config.yaml
n_head: 8
n_kv_head: 8
norm_eps: 1e-05
positions: "learned"
qk_norm: false
attn_scale: 0.125
init: "normal"
init_std_o: 0.00354
lr_head: 0.00816
grad_clip: 2.0
schedule: "wsd"
seq_len: 1024
dataset: "wikipedia_en"
MLP neurons of a small language model. Each row is named by its layer, matrix (up: input weights) and neuron, and shows model dimensions 373-500. Each number is 200 + 20 x the weight over its row's rms, rounded and kept within 0 to 999.
A block is one neuron, or neurons of one layer that tend to fire together. Before each block is what it responds to, as a language model described it from the Wikipedia text at the highest values.

Passive participles after auxiliaries
L5.up4,193,199,173,173,194,192,180,194,182,166,188,217,196,219,182,226,235,213,221,211,215,198,200,194,189,211,196,209,204,231,199,150,178,176,224,218,197,221,196,234,206,205,217,220,208,187,220,174,205,211,207,178,149,175,235,218,201,181,174,244,235,219,263,214,204,175,163,143,205,195,225,213,198,218,203,185,179,199,195,171,218,174,196,203,237,235,186,201,186,197,194,208,204,198,205,186,184,230,180,232,215,197,194,185,195,219,247,205,216,215,199,189,200,200,226,209,184,194,206,161,161,169,229,191,189,205,227,198
L5.up440,216,199,196,199,203,161,195,200,173,213,187,221,242,190,179,230,224,214,193,223,209,216,210,188,211,198,183,199,226,205,209,205,188,194,210,222,186,192,204,164,219,179,215,212,210,183,213,185,214,178,234,148,149,181,224,191,217,171,170,208,217,230,230,197,215,179,182,179,204,218,191,217,165,195,221,172,177,198,202,196,202,145,183,190,209,213,171,195,199,193,242,227,189,176,201,192,189,197,201,193,211,215,192,175,182,160,210,229,220,179,203,175,174,166,185,213,182,199,235,211,204,208,203,216,198,199,209,188
L5.up1708,193,218,187,194,206,216,172,195,205,205,213,247,187,228,190,218,181,234,180,204,212,218,183,183,262,183,206,214,185,196,180,192,186,174,199,207,210,203,231,231,211,198,192,223,240,213,238,175,236,201,206,207,192,188,199,203,225,184,196,177,185,196,213,213,228,199,190,168,245,195,239,200,210,190,210,192,206,174,187,216,219,182,172,199,225,168,185,219,195,190,179,230,182,209,204,209,212,202,235,169,217,207,204,194,200,198,194,213,224,218,204,152,184,208,195,212,187,195,212,167,175,204,250,192,188,217,234,220
L5.up1865,204,196,191,218,208,146,147,193,201,204,208,206,204,234,203,193,232,219,210,202,215,198,209,181,203,199,177,205,205,221,209,210,194,157,216,223,224,228,179,185,185,169,202,211,219,226,206,220,176,191,210,199,179,203,186,199,223,199,196,219,201,203,183,217,216,177,191,203,198,224,186,212,176,207,201,195,190,246,186,188,199,189,192,197,223,210,197,200,228,188,208,227,178,178,209,175,191,222,224,193,180,221,187,166,197,198,206,192,173,205,209,187,218,176,189,199,204,223,204,201,194,183,227,196,167,213,213,197

Word after copula
L8.up182,204,206,187,217,215,214,190,179,211,204,162,187,183,194,198,199,210,183,199,184,180,219,218,203,177,200,175,202,202,199,179,185,208,184,184,195,205,222,166,196,186,212,255,197,190,166,216,190,209,165,215,187,218,178,203,167,207,150,228,197,184,187,179,189,232,199,202,207,212,202,218,201,230,169,180,182,169,153,166,201,186,235,210,221,193,199,204,205,191,180,181,183,198,233,197,202,202,219,215,186,168,213,166,146,187,204,203,238,196,185,189,172,205,229,249,213,198,202,185,201,212,193,188,200,204,203,190,236
L8.up412,205,225,190,232,201,196,176,207,173,170,219,215,191,173,191,193,202,188,181,179,173,210,208,177,215,205,211,178,188,220,207,210,205,205,214,189,238,213,196,204,227,169,206,213,214,213,182,215,184,180,200,196,209,198,194,201,198,207,213,171,223,192,178,220,211,204,187,158,231,198,196,208,192,224,198,197,185,187,223,225,197,169,195,207,184,202,241,253,217,174,209,220,199,224,172,159,242,193,210,224,209,210,197,174,197,184,238,187,198,208,188,183,203,242,175,195,217,198,205,173,172,217,214,162,176,209,214,192
L8.up805,207,174,187,211,223,218,140,193,205,209,187,176,233,172,204,208,204,226,192,203,195,177,212,216,190,243,213,202,186,175,209,190,203,162,219,179,209,215,188,223,196,209,268,210,199,206,197,198,205,220,200,189,189,192,198,200,168,178,197,253,203,177,226,206,193,210,190,201,209,220,218,165,197,208,171,178,209,175,171,231,221,201,195,219,202,208,213,196,189,194,188,222,177,223,183,196,216,223,180,222,223,205,174,182,193,236,211,202,206,152,157,182,170,214,175,198,162,196,183,203,169,214,177,154,200,209,222,179
L8.up986,219,191,207,180,192,193,211,241,202,173,182,191,215,170,213,176,213,185,216,227,188,184,198,194,220,194,196,202,189,242,232,212,200,228,148,211,179,209,226,206,196,208,227,216,185,206,190,206,230,206,182,192,182,181,169,212,220,196,234,169,165,168,186,187,225,202,213,157,228,175,232,216,201,180,215,184,180,196,208,252,193,208,194,196,238,192,234,201,224,159,196,206,176,233,168,182,196,189,229,231,185,241,197,177,173,228,212,204,194,188,208,195,193,232,190,234,200,213,158,222,217,211,234,192,163,215,219,224

Past-tense/participle verbs
L3.up1216,207,214,189,185,192,176,179,216,175,199,180,209,207,184,192,198,200,230,218,191,216,212,165,207,186,212,160,215,219,195,210,212,193,199,195,188,183,181,195,176,197,186,214,235,207,183,209,193,222,211,195,180,197,195,179,233,180,204,212,200,195,214,209,194,220,197,181,190,229,205,225,200,180,199,227,188,188,202,176,194,199,207,137,205,193,170,196,186,208,200,206,197,171,200,213,175,197,232,205,192,206,213,187,194,182,200,210,218,193,185,206,189,165,210,195,232,170,182,152,202,229,213,198,205,186,219,213,173

Table headers and determiners
L8.up616,193,190,167,211,196,184,222,193,200,205,178,186,200,225,246,174,193,219,217,201,173,214,204,181,208,192,197,193,202,186,229,223,185,181,157,199,233,222,196,195,203,180,210,214,206,195,234,194,178,182,192,200,215,212,210,204,208,233,205,196,226,177,198,201,229,200,184,199,214,250,216,205,206,210,191,202,210,215,203,222,200,214,200,176,202,209,197,167,182,207,203,231,216,178,233,194,204,181,207,184,191,214,209,195,158,189,162,174,224,206,210,209,198,233,186,234,185,218,199,187,219,164,188,216,210,211,220,176
L8.up727,224,189,178,177,191,198,179,173,210,172,199,203,187,194,230,185,192,164,215,191,180,213,203,175,212,216,209,161,223,185,186,210,168,188,174,208,208,182,230,208,212,173,196,177,201,187,218,208,213,212,225,226,176,176,185,186,211,189,201,148,162,197,173,203,239,165,202,190,175,236,214,211,196,180,211,172,160,200,192,201,177,191,171,213,200,221,217,255,201,204,256,224,219,207,211,162,194,184,217,199,185,200,180,192,175,179,175,199,243,192,201,214,203,218,180,204,181,172,185,179,209,178,198,203,187,216,192,193
L8.up916,202,198,188,184,205,173,199,165,205,183,213,216,209,183,163,195,221,199,162,165,226,197,208,211,246,205,234,182,244,195,191,205,203,194,161,175,221,187,216,193,214,163,201,191,181,214,217,209,221,176,186,199,163,199,204,185,221,193,198,186,176,195,220,203,222,170,183,210,188,191,205,216,195,213,177,181,177,237,206,207,200,162,200,219,184,183,225,189,228,181,219,209,197,196,226,174,196,180,198,233,223,153,176,200,170,212,188,239,201,189,204,188,238,192,196,199,205,224,206,197,158,212,184,187,183,198,194,153
L8.up948,196,203,198,205,186,174,207,202,159,223,194,218,181,233,199,186,209,167,183,151,204,207,204,167,232,221,211,206,179,212,178,170,165,205,214,187,190,211,232,220,169,205,214,200,210,205,214,220,193,165,191,218,197,166,223,198,228,197,215,165,216,184,224,199,180,172,203,168,193,220,225,204,203,200,192,178,200,225,232,211,202,188,165,197,209,193,215,211,204,193,211,192,199,199,224,169,187,202,213,195,254,185,194,179,165,190,179,193,230,206,156,165,195,244,211,216,202,219,197,188,200,212,174,185,173,216,217,209

Numerals in running text
L3.up1383,188,181,213,218,209,209,195,199,182,186,169,182,186,199,195,197,201,201,194,232,199,197,216,178,189,227,211,177,178,178,174,181,193,195,202,201,209,219,205,222,163,183,192,223,182,179,221,189,168,184,178,227,176,221,196,227,192,228,260,211,188,195,182,194,211,221,187,196,218,177,196,170,234,189,213,198,187,222,201,203,195,195,163,208,241,224,230,202,202,199,185,196,174,194,213,211,195,192,212,191,201,173,195,183,201,212,195,186,242,154,228,188,221,202,207,199,213,194,179,173,194,202,197,227,169,204,197,207